From a checkpoint of a small transformer trained on Wikipedia.
Architecture: RMSNorm before each block, untied embeddings.
MLP neurons of a small language model. Each row is named by its layer, matrix (gate and up: input weights) and neuron, and shows model dimensions 0-191. Each number is 500 + 25 x the weight over its row's rms, rounded and kept within 0 to 999. Numbers have three digits each. A neuron's up and down rows have the sign that makes its largest values positive.
Before each neuron's rows, "fires after" lists the tokens most often just before its 100 highest values on Wikipedia text that the model never trained on. A number after a token or word is its count.

fires after: "\n\n" 85, "\n" 13
L6.gate140:525510546505405529518525510491527466537434479502509553513527508510542481464498523516501493476502516479496483467494533514504502498551550455492520504501491497509510510492536516480497560513475563509477476489551485530509496492473478495511505512508497458486464509491519493497487541516542527513496538475516495501477505510547494535503509478515501510482486467519506480532527502509495511575475480539485498470527516473495492493505541482507498489502513489504521478489509492512497504522556487484495479482488525477544496472467431540491502525531527486476487497502508496521516545544483480494
L6.up140:493533554489463480470490498525489474534488454474513528495507494471481472479480525488493535493517499544482485465477502454517497505524523483476506471538479485486459502471551466532508503539458479512466501524454493535484477526517485530480502510469523513493492518534499484518549543483481515485534524527516496500496455517532487506504496514471495520496499479515494478487546444513485446492513499526475498491466529498515477507520518484490507461552514494517470514495518491474557527528487460470559524541483473525512514533523489522495475518459469483496463463475507530536513477461513477521

fires after: "\n" 34, "\n\n" 7, " 1" 5, " 2" 5, " 3" 4
L5.gate323:525588504540466489488513487502497480506482507470459521467537523524530503506484481472522493513500524546504475479521500531510542491536477504534448501520485514532479483508520474528495497522486537495507512527510486530517456484476489518481482483531483504496463505488518529507494482450481528478470478465529529512509517500534475468516538533463540465475515446484504467503507535490530490557520479501491497534502519492528502463499493453537465477530493469532509497517560528507536511514525492459458484514477519505490497482528527529531512522517536492514461498515463497501528538529479498487
L5.up323:487531503524510473491497485528512439512489493507463493507559509490480461505480484450467501492445553521517487503492503515513481488567478506511532480435540503565476514522508481516480521478494454516511500520523518477481495496484513482492488480512492501446474506536522571496503532533520487516515537474503499497458532490509509503515488456469492490477536510496462492571498467459472457478515496538454514487516493528498510507518512525521501532474520519497520478485481499492489506501459503480486492526544514498477512526485507526533536520508542496508471493552524526470497503528516501513

fires after: "." 19, "," 16, " but" 8, " in" 8, "ie" 5
L8.gate435:455501520500485492473531510453491538462531505484461480528521513522483486487442477484486538503529520473463476517496496485482497485531524510523513515525489511505460465481490510530503511496481470524488486567540525472493511489520543511509468498535455487505516497476518496549538529511443486501492507484480475528505495484485472514483476489522460448529473535491449537498487451505528502463456481482512485476505507507471485559525526500484503438506498511534502441512463520513511489526524510531498475522472499469504513484523504499497505545494525482497479483498444481472516537481501456497
L8.up435:495481485527480551530513520513480513484515535536440472527456531513469504492532494476442506516515508540489487518498530522525508441467499469492472523589489487478478466480458491507521477510509519537479514524459522484482526507508485514480479524519469508513515491502481535539471517496534507496460495507505511482512528497502499513517477519488493532502512581457513520484506473494496498488503489504470490518481499532501459506534497516519542507506475472497466501493522534543496495549485489505463513533499488450456499518495508498455475459484493489449504453475454494521477499513506473491

fires after: "," 23, " the" 17, " is" 11, " a" 9, " in" 5, "." 4
L9.gate2:443511520471476503501497475500526539455449463529493490483457495535473483495515442501469517527478488448526477516425521502509537481541518498510504498474526515469496540508493512492466507509516508509510486500495482514471487507454493451489493515497513509467495515503483517464511531497489462515529480483496506545494533487499509515525529451554534500505505505467459520483515517506531516491485465470469528531482558508512507500463505525512515493500498505487480547496463500543491484502499512493502552535488490503471534475486479539478479476500457486486528486473554510528520493508531561527
L9.up2:488488470457507527503474495464506535478490467543506542487506471495476493510500505505483533466482529449490485526484510526529479464510491478476538506442516524522550556507493504428484515506498483504510513509508474524445493523533501499489518534491515475441490477493488499490523513464471507490500513536509483487536522466502494509476509483575523452513492523458478513468535535499536511495473535482475521513496549515502501510490509496534495497510504527499488496527502496505497486511520480496538526516450507500523543504500489539485473504507460435493523489463532532526475553539486513496

fires after: "." 63, "=" 28
L5.gate230:447469496527518459502514474514496527482469494494503476459458521518511478508467472465473495488517493491511469498449492534537520492527527514522504467557466536487485489477464469517496486497541484562474476476493473519491524515498526529473486484527505461463471556474495492505529498495496491503507476480477475509496544436494464497505540479490488484528502565463443461490516482500487527475503481502507532479536540488513533504474515497471458520505460522525536502488538481483536511470514542526491511502521492470500522529474510516473523505517510508495484498503539495503540478516469504466
L5.up230:488525499442502492493517493510469540494461496506485559516444500520454478487513462519506529516515466533474497496490518493510519512520545516492525536450528553545490461520446544490516445491537524523517561502547471501486532487502494512539518534496524524491494466485502525517523503539540470471522532491534484528466505525518554512493474514526482529477476521474531518517493483453459512486487535520496499488489505489481493466511454525488460503548522480518525506533485522544486512499500480477508526531486499499495505502497499480495497537493519468492466480484499501479508527472498511478

fires after: "=" 23, " He" 14, " he" 7, " She" 6
L12.gate258:451501478530431563522534503505501488470493494460519462460534525526554476543499501525485504478486448449509495518484513498480494508462477536486496487546492487482483520527502489518446487473492536500482509499470521496511505489521511462488525509499485465505514566481505494468500480520465488488488524476500511530486489468477474505512518503470497486518553543503526513527506547451523508478507487527489524504479522528487518512556471501485488503461487511506513489511453507526486472494489540538576515502500511501518500518463535494547558523483509503503492481483511528513507486525494511482
L12.up258:439486505499532507515544515506450493482506480447455500450492486457491472516526499532506474476497498482517547432558494523550441523540486512472442503478462495501502519479504465490510495507500509494547463494521485480530481515524509489485503483526535465500532514520521525493492467472517483506513482504536505515454505490477503491530494508442488514477512511535512529553500469464497495497514526484490486478456516512535564513471477483507512514496488507534525494468474510493475499476502541515540496514512514511531517498471543501492485517470475499492505519522525510504463498523531471467

fires after: "-" 30, " =" 12, "  " 8, " ch" 8, " comp" 4
L7.gate97:490483502512464537497529510505458480510476516456488512526483519499502518481471508512482507507602499506527567512459552530483493482509484506516496541493487499484481491475449472477500481508547520497494494491489531495509478513538500490524497502510450463467526468541521531486489491506500491525511470522474502522529532536493520520472472492552491518502518510503504499517462489533518517470508478472544481528533495506506508531524505476469510515513466534554484486506461507499473468542477492508497444457542498460543516535513489469505494441487509514512528483510461512489500528528483482519
L7.up97:521490466502510538472514470486474524504514451508445530523527453510481449499479514469444528474510510517552523518479529470479485470505485467464419499518501500506492509504548506512513456521524496532493507515539544506483493464526494512490492496515465501432503544522506503516477485456465484497492491493519519532489525535514509516497506519459505497506521475478493522476526451487532484477507540504518492503539532492480514529510438487497500517492534559455526529529498524467476485499465480517497475473511522468476477490508512514522484525517503506484461527470523507505499488489525524485

fires after: " =" 22, "=" 13, "\n" 10, "," 9, "\n\n" 6
L7.gate303:523555523522500519497552476449515484517484509483552520481519531491487526501500511462513542536516439488489531453505492551472520486514482483475461495539490493527481498514518485511531510519490507534478512502485525475525493506494474509491499498508531495494469509508505509453481489494486510528423528509527502493525520505518488474522487459512492481465507483497505509553491515504520517517530493552489498467522520468507520457509523484418489508492538529518463499474488473513519518525459481491519512518489486489530522555488475532541501538488502489484532528518502517481560541547510522504
L7.up303:523503481493509535517478486514424500519491474514483469555482579494520524509546499514481493532472497490515506528495548519497487504557459503488481478521503527499507565483480519523512486471526470488520513527502487499483506512511473486514517517548487533515515513519506541494469451492520468487470482507510483488488468493513492462507490509510493515525500573495497489511451504454470467508484479517487528531526498475514519485548498508512489490501482493512487474523501465518509532467514546509524500522504509525454486493524506481447524517548468517524497460517483494529452534526515531445

fires after: "-" 53, "  " 4
L4.gate489:517458526524514476512535478500498499502488477489513473513507526531518522496517507560473568492503481479507542489504526482511510498499512445492486465535468455499476496521518494507497533507486503498492527491497514491524482459481483531502501467477503499551491480490488555485493482530520528543482459494527506474517496486487516462541472531535535513487492489503457552478480527488468498513470516507543424504491508516485501523546503513445514514528482547501507501467511500483499500505465541536535501503456516471494485497483500511544470471545501503542504514544506504458504494446455504522
L4.up489:496466499570495479519474531533495505508455504468545492535516529506518501517502487508530452535534505497476484462498485494532479504550476507508544552510490491482505508457493490479505549479501517489494452419475509506494487444534499467503505499447515482495491534473508498462520505496550489539528496551541489506511521496531487444523522485526520495521521501471508512463504505540472501514504521477489479450499485517534488474493465525497519504493511519504513498493468552501442510492506485501501514501485494486539535535531521482493458460517508509518488495531463467519515495510488473482

fires after: "=" 36, "-" 10, "." 10, "|" 7, " |" 6, "\n\n" 4
L8.gate299:526543534516483515481492513509475498532464486509498533519512522516525462503524504496504536491478489501496536511506501498500483484518441478539531498487453544502489496499440464502528503450486487477486462481491507462500505504499514500463535513451465476475444528493530538516486507496472560438473477470532493527518485518484492448499491486511476532508544497533467492510514542501515521476460508495463475540515489487538548487482483551490481458487491485496489488479520524479520464476481525491478510470514461511520459501536511502542547521466494484523503495487475519457526502482502514497
L8.up299:525538537469476529488511498514473528530499524460477523494492491497489526492513490504488525461486493520509499489474541507472524486515537480565520528488483548502519465491486505519520484524473532541482483463500543493456501539511494450509502558539566478506496477529435506487559536467530497497470496495540485519459494523509510456504489501526507441497507498500522473499518514513514474485513508521501488493472482488459487527469506515494467494533537500540472493500501507505484511497480494445509475542498537471484482509444478519527515490484533533491501535448531479490500504515506487479

fires after: "." 31, " U" 13, "  " 12
L6.gate419:569489455543479482512476486515491502492517504443518488536436502520460516519495518496500484484530477506531486509508495495482499462498483510498521495476489510483431526466489461463482498496473497533509506527512520487499449473483506498528538501476512520509512499532504513490476507528462498521474528526501487483533501500504525475540492467508485465508541521530491509535517516544462518471475489523531439523494504478445523455522515527497524473500424558466492478496491486509487488502507489560484548494483530500473533457497504480521503484516505500527545514503481473479504475485508484476
L6.up419:437464472490508469519514492495498488503523451483511476523499484485483512499478507520478461516540540496490500481505521510495498460502472519466481474506487501508519534494486531435494478461474525537514469468482525452460470468493513449499551538497486473494481506502490471511501534491498508540473517502511490500548553520520522473473468486493478445515547497518494488535518457495478554498478495498465460465522475483482536509559478486516529482500517536480485489490469551498496511516447509495474494474510520471499548528508460492510494526490504504502489507517490482543513490468522499454

fires after: "=" 49, "." 40, " =" 5
L6.gate275:456521478525492496536468518529495469487451528509495521523493471519510495466488447514463491512542479516449501496553461518509507480527516492484546487493480488450504508510532498514495468525490514486479487494547536532457532536492496498566503459510528499519500482481521480495488557526518470533489520463453463474507509509515463493486477478518526505485484501469470508507500483520515459465477503499501484511531435451527512499534514493527443471529491459500491490505502518502506471503515485444493455495492498562529513490516488487481512493515497528481488500476528525477487525478528474489
L6.up275:444492490481487513522515472483478514514525512534455553526479485490448480449497502529478541523524489498467489504523494521510507457512538510509474482453532463486476496510520490508528510530540518503524542529536502488483495540524524485524511513503488454518531548479517535511481525522501494490490490506507479509491531512510448535506510440498490494478525518461520490504471473506516523510504548523487516474459478481499475512519491502562512493501528520527502551501482570522479507485545507476496460507512543531515490470542470491542504506499508484524521477485465515480479510482532482450

fires after: "=" 37, " was" 26
L10.gate192:496462468478449519509492553543475513504452530499493475559496538506512498487477551509490465498467491523460508552482540481493514503512480499498506519534497473517498530508519514536509483492516497512478527468499512522539531502527476505497517497499492468503498521472481510541513472506488517449497490450479479474504505522499500514475474480529475506534507544528511489479528442469580490491456489464525516506517494518506513492493487507505479459535505522502489501492494531512513457490537526504512441469515474510539489562528460482532534517508552519489472501519555494502493515514513483490
L10.up192:503476516477512477527521490460481516460532487478467495558482516533480546508463473530529507545486510481507483484516484512505478515486496526524494534441505507496489488495553482516523465528509505487484517480535504451524497525534539531505494535507527467500533470523494481519488502539540494494512452488505545510506486500472535510483479496499554517453536478532475532462527481503500500543504514529512514493484532473448468515517527489519461484504515520557483447516484485513485505500491550478529500463462516497525484508477462487500475532483486517508470492521556510473469534503485471493

fires after: "." 93
L4.gate139:524520493512457482489488498478514523472491495486495489467466491489496499459499506530525522488536524530494491543515541505536436520476480445487508497471454477462477507445504482505501491548524502496496538502512476491510530484506546505544543519497503527497463459508466496547501549515469541547488527484508504520461479523517446526483478537538501479521483524482499519503521451515511521512469480491475495543491541483474531530462469519491491501494519510501446502471509474467494513479518504520497527519458549481537487465478484479500483495496525486532523504478511492472515464507519519460
L4.up139:471541515500491480474524483519521482550456468499517535466481499525469457490491500471467532514496548512488513529518495470523532496496528495514505502486463488497529513471488557521469487450537441491455498476505557512470498494508515469521520500543506514486513473456463492521461493500538490509482508493498488480465508562577508463493527476487502504506465533466509533547514484484512536527489477467460518493465523494515527497483474512518498467474500551512438489522504498507518476486514465513498498493492527493499471528497486496524478552486517493519481498501481480484538505504529479501

fires after: "." 25, " explo" 6, " place" 6, " sat" 5, " Const" 4, " Tech" 4
L9.gate57:510526516511521486519504514485470480506501466479462495521485560516495505473486492515532487517500509503500518499488499526512463479529471478432471531506489479464491469472518506475525490528486495484458476531518483534509439516537490473525544512542519496474499492461506485503481516542507470516548506514448491491506464534543537482485464452529503479500479479460557480530508490516462486473481408514521497529490514479453498485538489489521488486541514485477527468523499530529473503535498495516470531508495513488502493481489537524467477520491466513455522499494459521479487498505514496494
L9.up57:474526466535503516478457472485524544519534507488502523510523528478509483472488539483485508509512515494464481470486612531488450460508503500504502456516476471474503512500511511467511506537504480526511528507528528479464487515479439474504489534516486489528473521493481506487461457537491526524516504491454477481500536492503465463460465504510514488446496537514503516509530524469485530473485521532531495460493551516476474449513496491518512491501541509503498482507489478502564507516484459471506494509506510553512518498489502475506521473503465506514485499486515509448495508490523531503